{
  "num_hidden_layers": 23,
  "hidden_size": 192,
  "num_key_value_heads": 1,
  "vocab_size": 4096
}
MLP neurons of a small language model. Each row is named by its layer, matrix (gate and up: input weights) and neuron, and shows model dimensions 64-127. Each number is 200 + 20 x the weight over its row's rms, rounded and kept within 0 to 999. A neuron's up and down rows have the sign that makes its largest values positive.
A block is one neuron, or neurons of one layer that tend to fire together. After each block is what it responds to, as a language model described it from the Wikipedia text at the highest values.

L5.gate17,172,168,152,199,208,226,214,200,229,196,198,202,174,206,226,215,186,186,204,219,196,237,199,178,227,176,198,195,236,165,211,212,196,183,191,211,271,184,202,177,156,174,178,204,189,199,207,204,184,193,209,203,180,166,213,206,205,182,188,218,175,182,212,213
L5.up17,205,217,218,202,218,240,165,238,205,203,204,217,189,188,197,210,185,213,167,191,190,219,191,211,198,204,183,211,173,205,242,176,198,219,193,204,225,144,229,177,204,211,241,228,236,207,187,201,192,193,210,250,172,169,213,214,190,213,180,195,204,234,185,234
L5.gate60,207,227,159,200,166,206,188,191,194,194,197,224,162,217,150,221,207,219,201,213,223,233,222,167,163,210,212,223,190,189,209,219,218,181,224,205,197,170,197,253,183,175,208,200,222,212,192,186,201,199,207,206,201,210,205,181,189,210,212,189,216,167,202,222
L5.up60,196,244,209,181,210,183,204,238,182,203,194,170,207,179,187,202,198,151,245,183,170,196,211,185,178,171,169,207,219,209,237,200,218,216,196,205,191,224,232,196,177,195,186,204,229,188,199,193,184,186,195,217,189,213,215,194,204,190,172,217,201,202,214,201
L5.gate88,232,188,240,208,211,205,187,200,208,209,214,197,215,177,158,238,183,190,181,201,210,173,178,231,193,229,185,231,211,223,202,228,180,220,179,203,186,182,186,205,236,191,193,196,185,198,164,194,156,223,176,243,201,199,225,214,211,205,212,215,190,207,194,179
L5.up88,220,211,204,223,209,214,177,174,195,234,203,180,192,182,170,194,204,199,190,212,179,165,197,190,203,193,169,208,184,205,224,178,171,212,186,195,190,216,192,206,202,221,218,203,202,175,209,165,160,171,177,204,190,209,218,211,201,214,177,191,191,255,199,193
L5.gate112,217,190,191,208,185,197,197,250,189,211,169,209,185,207,177,206,210,182,201,182,166,191,168,186,169,180,212,220,206,193,214,192,213,231,220,187,186,186,198,221,169,210,167,220,213,198,176,208,204,201,169,191,228,251,197,202,229,177,223,213,191,188,225,223
L5.up112,207,202,184,225,209,222,189,227,220,187,191,179,168,196,184,191,177,228,157,203,179,213,216,197,203,209,191,176,218,166,241,239,192,206,220,196,177,193,187,203,200,195,206,192,223,190,166,210,216,192,209,198,165,225,218,231,215,202,178,190,187,210,153,183
L5.gate196,177,175,164,184,186,183,191,188,166,201,215,167,188,191,219,205,202,198,214,207,200,216,200,183,204,197,215,226,193,185,214,209,207,204,205,206,243,208,194,210,198,184,213,250,219,216,202,183,213,246,184,161,175,241,188,192,205,253,214,204,202,191,188,215
L5.up196,193,208,164,195,204,198,216,205,200,201,222,194,209,189,199,210,200,145,202,190,164,217,188,205,181,199,205,186,184,213,194,194,199,215,202,219,169,199,194,218,208,183,168,193,201,220,189,189,240,206,201,217,203,206,233,215,201,225,197,222,209,181,194,203
L5.gate260,203,205,188,208,205,178,181,228,225,239,192,183,156,147,171,238,170,220,153,176,161,183,207,197,218,164,209,226,202,195,208,209,173,190,183,216,195,171,196,190,210,195,177,206,194,186,238,197,218,177,206,175,175,175,203,230,202,219,189,200,191,190,213,193
L5.up260,173,166,238,204,227,210,162,208,185,197,218,251,212,197,225,177,192,196,210,213,174,178,195,195,194,232,200,193,171,226,186,196,184,221,160,187,210,226,202,206,193,158,192,179,210,190,200,236,217,242,186,187,191,198,203,203,222,184,226,183,225,202,172,212
L5.gate269,186,206,220,206,224,238,216,170,199,166,209,208,183,198,184,194,190,180,190,181,227,182,225,229,182,171,213,215,161,180,232,180,225,175,192,207,174,213,227,225,221,149,207,187,217,208,217,191,194,204,180,185,209,172,209,200,191,175,220,219,182,239,186,219
L5.up269,196,189,218,168,191,177,196,210,205,195,190,207,197,248,207,225,207,223,194,178,220,202,211,225,187,193,219,234,172,167,193,208,237,199,202,206,187,230,228,218,193,182,178,226,202,176,218,192,201,181,213,213,224,188,227,206,201,185,192,242,164,180,187,218
L5.gate313,190,181,212,178,193,220,187,206,218,213,229,218,194,209,193,191,233,151,219,208,214,184,174,172,201,170,217,216,235,196,199,188,155,219,237,187,197,193,199,184,210,227,211,188,191,221,215,175,239,208,175,194,184,224,217,238,218,223,192,186,199,219,230,187
L5.up313,194,161,253,207,192,222,168,219,215,195,210,215,205,233,214,219,224,159,201,174,180,207,199,198,192,178,223,198,216,215,184,228,207,203,235,206,169,206,216,220,200,221,212,196,182,201,215,191,210,195,221,188,178,201,218,217,222,165,219,213,201,215,212,205
L5.gate380,218,167,190,211,194,206,201,233,140,204,238,190,207,165,211,172,188,206,206,220,194,192,218,204,193,222,179,207,186,206,181,210,216,184,219,195,159,197,211,210,196,213,228,157,198,208,176,167,175,232,222,207,233,193,198,214,137,214,204,173,195,229,184,203
L5.up380,210,218,186,216,173,222,168,247,182,225,226,178,218,173,198,192,161,209,167,219,250,178,215,207,187,207,188,197,156,170,200,216,214,200,195,226,209,206,227,185,181,191,201,170,211,236,189,214,212,212,190,204,204,194,188,209,172,197,168,212,180,226,181,201
L5.gate421,216,223,196,187,194,212,201,226,204,216,195,200,180,183,183,190,187,215,176,227,182,216,234,194,215,174,188,198,194,168,212,174,162,222,232,222,166,191,220,226,212,191,202,206,225,200,226,196,220,155,206,188,201,234,196,188,219,193,195,207,212,191,219,167
L5.up421,209,204,187,233,194,166,214,161,207,211,198,201,200,199,211,208,197,170,198,202,224,177,190,185,199,159,198,199,216,222,203,230,225,203,212,189,175,208,218,222,208,191,189,210,178,199,169,186,212,219,210,216,178,225,235,195,218,171,218,187,183,195,202,212
L5.gate432,198,156,207,218,227,186,222,201,198,226,233,195,177,199,219,155,205,203,147,201,156,211,221,198,227,206,218,186,206,178,157,210,210,185,227,224,205,190,171,221,215,205,178,221,192,166,211,194,205,196,218,205,203,212,210,178,201,197,188,193,210,173,174,192
L5.up432,203,173,202,206,201,167,194,178,208,170,220,172,190,188,191,206,195,213,185,215,163,186,175,192,233,202,192,177,196,201,218,192,195,218,213,170,220,224,170,191,204,239,175,224,216,206,187,170,203,183,214,206,192,221,205,195,206,240,191,179,232,186,200,200
L5.gate437,193,185,173,187,237,197,224,193,206,181,212,210,207,155,218,178,196,218,200,183,185,202,166,196,198,228,187,200,253,227,184,224,245,231,193,197,192,176,188,205,158,199,176,192,165,209,222,220,190,199,200,206,197,212,231,193,191,196,214,181,197,199,166,176
L5.up437,191,200,195,213,193,175,206,208,227,193,237,194,230,190,259,195,173,187,222,171,194,203,199,196,223,178,185,205,211,236,187,193,160,214,207,200,193,174,181,225,190,199,200,203,200,187,235,204,205,253,199,205,222,222,206,212,177,196,194,180,209,219,208,216
L5.gate451,216,190,204,212,190,212,211,224,207,201,227,166,241,177,202,193,194,241,211,187,200,187,229,242,177,227,183,220,195,219,176,222,213,173,209,176,205,196,192,188,192,213,185,182,239,237,198,246,219,214,168,194,219,180,230,206,171,209,184,182,211,194,147,223
L5.up451,200,212,195,216,196,180,213,228,184,205,193,215,231,200,164,187,209,218,217,168,236,192,232,206,212,227,194,198,189,210,188,209,203,183,221,190,223,194,186,206,236,198,209,181,258,211,187,228,231,194,166,227,189,217,196,194,195,214,165,192,230,190,174,215
L5.gate467,233,201,161,218,204,196,166,216,204,182,226,190,225,210,192,203,198,203,196,201,228,202,217,177,208,202,192,187,195,233,211,219,201,240,219,184,217,189,188,200,194,232,200,182,210,208,192,210,206,225,178,166,215,243,213,184,185,203,216,205,205,220,143,201
L5.up467,238,211,148,207,207,206,188,193,203,211,208,227,245,225,209,226,179,206,214,215,227,207,204,185,206,209,205,187,185,220,205,208,203,205,195,247,220,216,194,194,214,225,170,172,203,200,173,206,194,221,185,206,181,204,213,176,174,198,181,202,201,219,187,224
L5.gate488,206,197,162,190,187,226,167,219,204,184,239,187,202,202,203,193,183,183,180,243,165,210,224,244,173,186,203,211,210,200,198,188,203,184,185,172,215,213,208,194,188,197,191,218,192,203,185,227,218,231,216,191,215,192,191,171,179,223,186,210,201,184,181,209
L5.up488,179,193,174,207,194,202,195,211,200,187,230,202,180,199,208,204,222,235,214,229,197,193,217,229,186,166,182,196,200,194,229,214,186,185,214,198,208,192,202,176,172,201,238,199,196,240,178,251,219,236,234,195,174,218,184,233,209,253,228,186,196,175,178,224
L5.gate497,206,205,176,196,203,155,198,179,192,167,173,205,203,155,211,206,160,188,184,193,180,219,203,206,206,179,238,237,204,185,202,186,220,185,169,163,197,195,207,203,198,206,203,219,250,217,184,202,222,207,186,220,212,193,215,248,154,205,206,200,200,200,197,232
L5.up497,202,191,170,180,208,200,184,218,168,233,192,183,210,206,193,212,180,173,224,222,212,250,206,223,190,194,191,181,193,174,222,202,189,197,201,191,200,193,230,185,177,210,194,212,227,225,199,197,200,192,174,146,206,206,206,208,206,190,224,205,179,224,180,170
Responds to: Closing == or === of Wikipedia section headings, such as ==Personal life==, plus table separator rows like |---|---| and runs of empty | cells.

L2.gate350,225,195,200,216,171,203,194,199,162,235,182,169,202,184,180,209,227,242,153,194,172,229,189,199,229,191,216,258,185,177,227,217,217,187,220,201,192,156,187,187,197,192,187,221,182,214,219,212,215,179,171,181,179,207,179,178,206,194,180,184,222,202,210,202
L2.up350,184,170,215,213,199,221,207,193,173,176,197,212,237,177,221,206,216,196,192,208,169,197,200,217,227,226,203,199,229,165,230,193,223,186,209,186,206,204,216,195,195,202,190,206,156,168,195,210,198,199,145,238,216,201,198,145,214,211,220,170,211,250,204,226
Responds to: Fires on the ==, === or ==== heading markers in Wikipedia text, mostly the closing ones after subsection titles like Club career or Weekly charts, also opening ones.

L2.gate297,208,212,188,196,198,176,226,182,204,159,207,196,181,204,182,178,216,180,183,203,181,179,192,172,217,198,207,174,181,222,214,201,221,203,209,219,201,219,182,231,177,173,229,179,201,152,167,238,203,185,222,175,184,202,218,195,188,235,202,229,230,221,207,204
L2.up297,207,212,204,227,243,158,214,234,193,206,159,183,189,199,223,205,213,213,177,196,252,158,189,220,210,173,193,178,219,216,214,214,217,198,197,180,174,184,173,205,177,176,229,205,207,194,214,212,220,189,235,214,202,210,221,229,204,203,215,195,215,213,205,203
Responds to: Opening fragments of split words whose ending is predictable, mostly in institution and team names (Serv→ices, Athlet→ics, Municip→ality), plus closing == of section headings.

L14.gate235,167,196,217,181,243,220,213,141,212,205,212,191,220,181,205,219,225,195,221,195,211,194,198,161,194,192,174,197,212,192,192,196,224,234,210,189,235,191,205,212,201,190,210,189,208,210,226,221,199,198,180,202,191,218,213,201,196,194,201,221,180,184,179,217
L14.up235,181,213,234,172,197,220,191,214,197,244,208,221,198,205,221,189,208,212,218,189,202,184,217,174,182,182,193,199,187,231,184,180,200,211,189,199,201,207,204,201,197,197,206,214,216,197,192,208,248,257,166,208,210,220,198,179,184,185,215,217,188,188,198,195
L14.gate270,228,225,224,182,169,188,211,184,236,240,203,192,172,198,219,187,208,227,223,199,199,196,213,195,170,199,162,219,181,199,180,202,199,192,184,197,182,215,222,181,227,197,222,228,174,242,206,209,205,220,174,201,203,193,216,203,161,154,200,230,211,184,228,245
L14.up270,166,244,219,206,190,184,188,197,193,228,247,215,189,178,223,160,223,173,203,208,214,218,217,199,236,177,174,208,222,200,192,202,194,234,181,167,187,208,202,188,217,216,213,195,176,216,198,202,193,173,228,204,200,208,189,187,225,192,205,217,202,206,210,208
L14.gate290,202,174,219,207,212,202,185,209,192,209,207,218,164,187,198,202,203,191,201,223,227,177,207,211,165,143,169,234,202,213,196,208,189,178,183,173,196,251,227,200,188,184,208,212,197,225,162,202,203,177,217,208,215,243,177,189,169,200,219,204,186,182,188,231
L14.up290,188,256,199,178,185,192,182,193,186,228,172,208,216,202,224,227,201,229,199,198,187,198,235,222,200,185,197,215,200,179,207,193,172,209,143,201,195,216,231,185,193,178,208,182,225,205,176,216,209,198,205,197,198,204,201,238,244,194,221,172,161,196,193,189
L14.gate463,217,185,185,197,218,199,195,185,211,211,224,226,182,180,202,193,207,187,185,222,206,208,193,213,182,220,155,220,219,217,172,188,223,212,201,213,160,206,216,220,228,173,218,193,203,188,237,178,205,229,208,218,198,230,219,226,201,177,204,194,192,216,167,208
L14.up463,218,193,235,195,200,203,194,257,172,214,198,212,208,209,209,190,247,141,222,159,206,184,168,208,184,209,237,221,198,198,222,233,229,172,204,170,206,192,194,166,212,204,231,180,212,200,195,220,196,208,198,206,224,227,180,198,172,197,190,213,195,174,189,200
Responds to: Markup tokens that end a structural line in wiki articles: table separator rows (|---|---|), closing == or === after section titles like History, and infobox field names before a colon (Parents, Languages).

L5.gate23,165,211,185,211,183,188,191,164,182,211,217,198,223,181,178,212,220,204,165,185,221,205,237,208,202,161,245,220,212,209,195,184,218,172,205,248,208,245,197,188,191,221,217,206,184,208,216,194,205,233,202,184,159,187,171,210,218,215,223,217,215,171,196,211
L5.up23,212,198,204,189,173,211,175,152,193,199,165,220,156,175,180,215,199,221,203,206,216,181,243,205,217,221,183,198,174,204,197,216,213,200,237,201,190,208,149,197,184,201,227,226,190,234,218,197,195,185,186,225,153,226,232,206,192,213,206,223,222,158,178,192
L5.gate133,197,218,221,195,186,192,192,211,148,205,216,190,200,207,201,227,189,233,180,200,217,229,228,205,185,206,203,183,175,170,195,198,205,244,226,175,216,222,216,214,199,187,205,184,215,212,202,210,165,194,207,231,215,174,173,195,203,210,203,211,169,246,192,240
L5.up133,206,219,179,201,203,196,197,201,194,164,174,180,191,206,195,218,241,192,223,174,204,219,226,202,174,194,199,184,181,206,206,200,244,165,206,197,217,201,221,188,209,205,188,168,189,218,231,190,148,201,210,208,221,179,167,181,177,167,191,187,175,213,184,201
L5.gate215,219,174,157,209,226,195,176,163,185,214,163,195,199,201,218,216,185,200,168,182,206,190,216,242,199,201,216,186,199,246,214,194,213,235,184,175,172,203,168,212,193,181,166,180,259,236,204,205,192,253,170,189,210,217,221,170,173,178,195,200,202,180,197,185
L5.up215,201,185,215,213,192,203,185,191,226,204,181,191,202,205,217,233,161,218,172,197,215,206,200,217,180,248,247,186,192,195,202,169,189,213,170,196,222,195,206,199,193,164,204,206,224,204,177,220,230,155,191,197,186,163,203,181,223,229,216,218,191,152,201,179
L5.gate236,186,181,191,226,205,166,215,153,190,187,199,213,212,173,175,207,209,203,212,194,193,173,183,199,210,215,239,248,209,202,183,198,194,213,176,180,210,250,222,201,188,220,187,207,202,177,225,155,201,201,222,218,201,197,194,207,185,228,200,230,212,168,208,203
L5.up236,208,188,197,253,223,176,210,177,186,197,220,212,183,173,195,195,221,176,193,257,198,201,196,210,197,177,227,217,215,223,200,193,213,199,187,226,188,241,192,180,255,187,207,165,167,178,196,178,183,184,243,181,230,190,209,252,219,197,210,216,192,163,209,190
L5.gate277,209,218,174,230,205,214,187,166,211,192,194,167,185,209,180,185,190,174,225,213,209,170,193,205,205,242,212,191,183,177,208,192,199,216,213,168,184,176,205,207,176,192,215,161,198,222,210,247,178,195,185,229,217,193,190,165,201,215,205,196,175,208,191,223
L5.up277,190,185,198,210,176,180,193,155,172,163,206,176,205,204,188,214,164,194,201,209,236,191,181,230,186,225,176,190,221,195,182,194,214,227,190,188,165,194,215,178,188,205,207,213,163,226,193,204,187,202,197,229,223,187,175,177,198,215,207,177,166,245,193,204
L5.gate319,183,231,186,202,175,189,213,213,225,176,213,220,205,199,211,219,205,228,203,229,187,218,188,197,230,185,187,187,180,148,191,194,209,210,196,209,191,209,213,213,192,199,202,185,199,168,200,203,205,223,210,191,221,215,168,223,193,180,165,203,209,157,153,221
L5.up319,218,216,168,182,193,204,181,226,238,200,223,179,185,207,204,215,210,213,178,223,220,186,205,225,191,175,214,215,193,166,209,182,223,221,206,217,196,189,256,205,192,201,167,176,183,226,191,203,182,228,207,181,207,201,248,210,203,228,210,229,181,227,237,228
L5.gate345,191,230,244,218,218,171,173,202,205,207,205,178,176,206,232,204,211,186,199,215,194,196,250,237,199,195,234,205,204,204,211,211,216,208,189,203,160,205,180,170,183,181,208,215,165,200,198,191,195,244,167,204,204,196,180,164,185,192,194,204,221,176,213,229
L5.up345,237,182,235,190,183,201,162,209,237,213,190,197,175,165,208,190,196,185,207,187,180,182,201,168,178,213,218,180,233,194,192,148,209,224,185,199,213,198,220,188,202,187,216,189,173,204,185,177,207,218,192,221,182,193,192,204,186,210,186,173,193,196,178,208
L5.gate359,202,179,191,206,194,207,194,257,240,195,201,179,209,171,205,196,201,223,234,179,218,226,195,177,186,210,199,190,209,211,211,238,217,201,222,207,213,198,187,186,203,164,191,186,193,177,199,196,206,228,196,225,195,209,222,205,211,197,206,176,224,201,200,206
L5.up359,182,180,201,181,198,172,199,197,181,200,221,165,198,242,211,222,195,189,207,197,221,152,222,202,208,212,211,194,190,195,221,208,242,200,200,201,218,200,222,195,218,192,229,240,202,242,162,180,187,199,187,177,191,190,226,197,215,194,231,213,214,157,201,205
L5.gate391,213,209,204,191,161,173,205,210,183,189,166,193,202,222,217,230,209,179,173,202,216,202,166,181,240,202,203,185,211,226,199,192,213,197,187,184,211,183,194,185,177,170,192,200,217,214,200,186,188,187,204,181,205,190,212,182,173,226,222,236,255,162,183,184
L5.up391,190,238,218,231,203,188,223,182,206,173,196,226,208,206,223,229,189,206,170,196,190,188,175,196,182,199,235,195,174,223,229,178,202,203,173,203,201,186,213,216,196,223,217,208,169,223,202,195,199,206,225,197,200,196,227,193,189,174,206,212,220,202,189,180
L5.gate396,207,188,203,246,202,165,182,205,217,191,183,196,210,197,199,225,179,174,194,202,213,229,224,213,206,189,221,260,181,178,205,212,237,192,218,199,201,184,181,206,207,190,216,216,192,224,196,227,173,213,206,170,197,191,210,212,198,194,204,190,182,174,177,208
L5.up396,154,212,241,189,212,212,178,186,202,188,204,221,176,178,209,206,201,205,252,182,208,180,165,193,183,225,191,204,214,206,212,209,212,220,161,230,196,206,194,204,233,184,188,188,214,163,230,190,166,229,222,198,236,175,210,219,182,208,177,212,222,227,181,176
L5.gate411,211,227,198,218,189,222,190,187,209,199,198,172,181,168,206,203,203,181,220,203,218,226,194,196,182,189,197,184,184,212,219,208,190,241,195,195,202,188,220,229,201,183,217,206,201,186,224,184,213,193,201,232,236,154,169,180,170,218,180,211,222,195,199,185
L5.up411,201,228,174,267,184,199,169,199,233,187,184,197,192,241,179,253,192,184,191,200,222,212,196,206,214,215,210,177,189,206,218,198,189,231,180,188,198,208,186,201,186,181,211,196,213,218,178,187,205,199,211,154,192,216,161,196,149,226,187,191,178,188,170,196
L5.gate433,183,204,216,221,211,194,222,166,190,222,225,207,199,212,217,215,216,194,201,155,203,212,216,186,236,216,173,194,199,201,199,194,185,191,196,199,196,209,189,196,191,183,208,229,209,199,204,246,206,207,224,196,211,154,199,205,190,213,162,185,224,217,186,217
L5.up433,220,201,179,178,205,190,212,186,202,198,211,171,217,212,201,200,222,230,231,135,204,179,207,190,212,177,178,201,173,198,157,176,217,192,202,190,221,196,184,247,193,196,185,172,205,220,215,208,210,216,190,225,198,199,188,210,221,209,208,219,199,199,170,210
L5.gate445,214,247,235,202,206,188,190,172,209,197,194,185,171,201,176,192,215,234,194,206,209,222,197,190,169,168,183,167,198,175,200,221,232,234,196,171,257,233,205,193,225,190,194,182,175,181,201,176,187,195,206,209,211,172,184,242,197,202,193,190,211,155,178,175
L5.up445,244,207,221,218,200,212,178,222,208,200,219,215,154,207,208,190,217,202,203,229,200,189,222,177,191,189,173,187,194,203,223,161,195,205,181,165,172,215,220,189,215,202,191,156,187,185,201,212,206,230,214,190,209,175,206,207,209,226,205,230,199,212,189,227
L5.gate479,207,199,201,213,196,239,218,192,188,202,199,221,190,193,203,139,206,179,201,167,192,195,206,171,191,210,214,186,190,196,177,171,202,212,186,172,204,180,208,189,205,192,207,203,194,207,204,173,204,216,223,227,223,224,194,209,203,229,194,175,180,217,172,201
L5.up479,209,186,155,219,201,238,200,167,175,177,213,189,189,159,167,210,199,215,180,177,225,164,195,201,178,199,177,182,177,239,230,189,187,196,216,217,196,181,211,179,166,181,210,189,204,184,192,233,222,202,174,185,174,211,186,181,185,199,174,208,154,191,225,203
L5.gate482,232,193,151,230,205,193,208,179,180,193,224,189,218,182,157,191,190,192,218,202,178,197,192,158,227,184,206,170,196,194,202,205,185,245,187,199,226,191,210,187,176,202,174,195,215,232,187,240,201,193,215,184,195,204,198,216,164,224,176,220,163,196,200,227
L5.up482,192,194,203,196,184,167,199,201,177,208,209,179,173,202,196,184,169,172,191,199,202,199,223,173,202,230,194,225,166,201,177,214,183,202,200,191,187,211,215,207,191,212,204,162,205,180,178,192,187,217,197,217,159,233,183,194,143,176,178,222,184,194,221,188
L5.gate504,183,177,185,235,224,181,187,210,175,196,185,191,198,164,214,186,205,213,212,195,230,228,202,210,147,197,207,205,185,187,190,215,245,179,241,207,219,206,201,189,223,213,207,172,155,191,177,195,189,180,208,198,191,205,190,188,200,213,206,190,217,216,210,215
L5.up504,234,205,201,199,207,193,188,202,214,185,155,205,213,158,208,208,201,209,181,200,196,210,204,176,184,206,163,219,208,233,181,216,187,194,226,223,161,201,186,218,238,213,217,175,219,163,199,166,178,202,227,209,172,195,205,194,191,210,162,183,220,172,206,189
Responds to: Opening fragments of multi-token words that need a continuation, such as sp(onsors), pre(ferred), oper(ated), prom(otion), in varied prose.

L14.gate74,201,158,230,266,199,160,208,231,190,179,171,199,201,206,196,209,205,196,175,212,184,194,208,225,196,206,166,174,237,181,198,198,184,218,185,165,198,188,167,237,222,158,168,201,208,196,177,184,181,205,223,215,212,187,187,205,189,176,176,194,191,201,206,210
L14.up74,195,180,210,193,244,248,176,197,202,208,217,200,175,240,219,192,164,194,216,216,199,196,209,174,191,196,209,222,207,214,211,202,185,205,197,228,192,196,213,183,219,187,217,214,169,220,195,190,196,201,187,214,196,218,162,236,212,196,196,185,181,224,189,200
L14.gate90,237,198,194,218,186,195,229,223,203,175,212,185,187,226,212,200,208,228,177,242,196,187,204,215,192,212,216,222,212,204,215,182,193,237,150,195,212,217,204,163,171,194,180,221,173,251,209,191,182,190,200,217,200,189,206,208,197,249,226,229,233,162,195,190
L14.up90,201,159,196,200,211,198,187,204,195,225,188,205,215,208,194,198,198,168,184,207,206,197,221,224,230,186,229,209,169,190,168,225,203,220,160,187,204,194,204,202,193,192,197,174,172,207,204,178,228,196,202,200,171,231,227,207,175,229,209,250,189,187,203,174
L14.gate144,214,194,204,176,192,192,223,216,209,191,191,230,205,177,200,229,233,215,214,214,198,198,175,214,215,203,205,194,203,218,173,167,236,186,185,214,210,203,157,209,220,218,191,211,192,207,195,173,200,225,199,200,193,209,221,203,236,182,212,236,158,169,226,211
L14.up144,210,185,218,199,204,215,209,177,208,190,177,227,220,206,192,187,241,179,214,193,179,158,206,180,230,194,196,193,228,204,204,215,224,206,204,202,214,208,224,230,214,186,211,178,204,192,224,190,204,212,190,199,166,214,223,222,201,158,188,247,171,196,188,196
L14.gate310,167,195,243,225,219,197,201,230,237,184,241,204,210,210,236,224,195,221,181,203,201,174,183,195,197,204,213,229,176,213,187,182,235,198,201,179,227,235,216,212,218,219,214,232,144,211,201,182,189,172,194,190,200,184,199,214,176,223,162,194,221,225,171,210
L14.up310,217,178,170,233,205,171,195,212,207,241,238,212,233,215,200,223,195,232,178,227,209,189,212,216,188,213,254,178,243,172,184,180,190,233,206,182,221,202,215,220,198,197,182,202,208,198,234,203,229,179,199,228,196,207,208,208,208,211,203,207,193,202,182,196
Responds to: First fragments of split words such as dec (decided, decades), sp, t (tries), enc; also month names before a year, and before/after.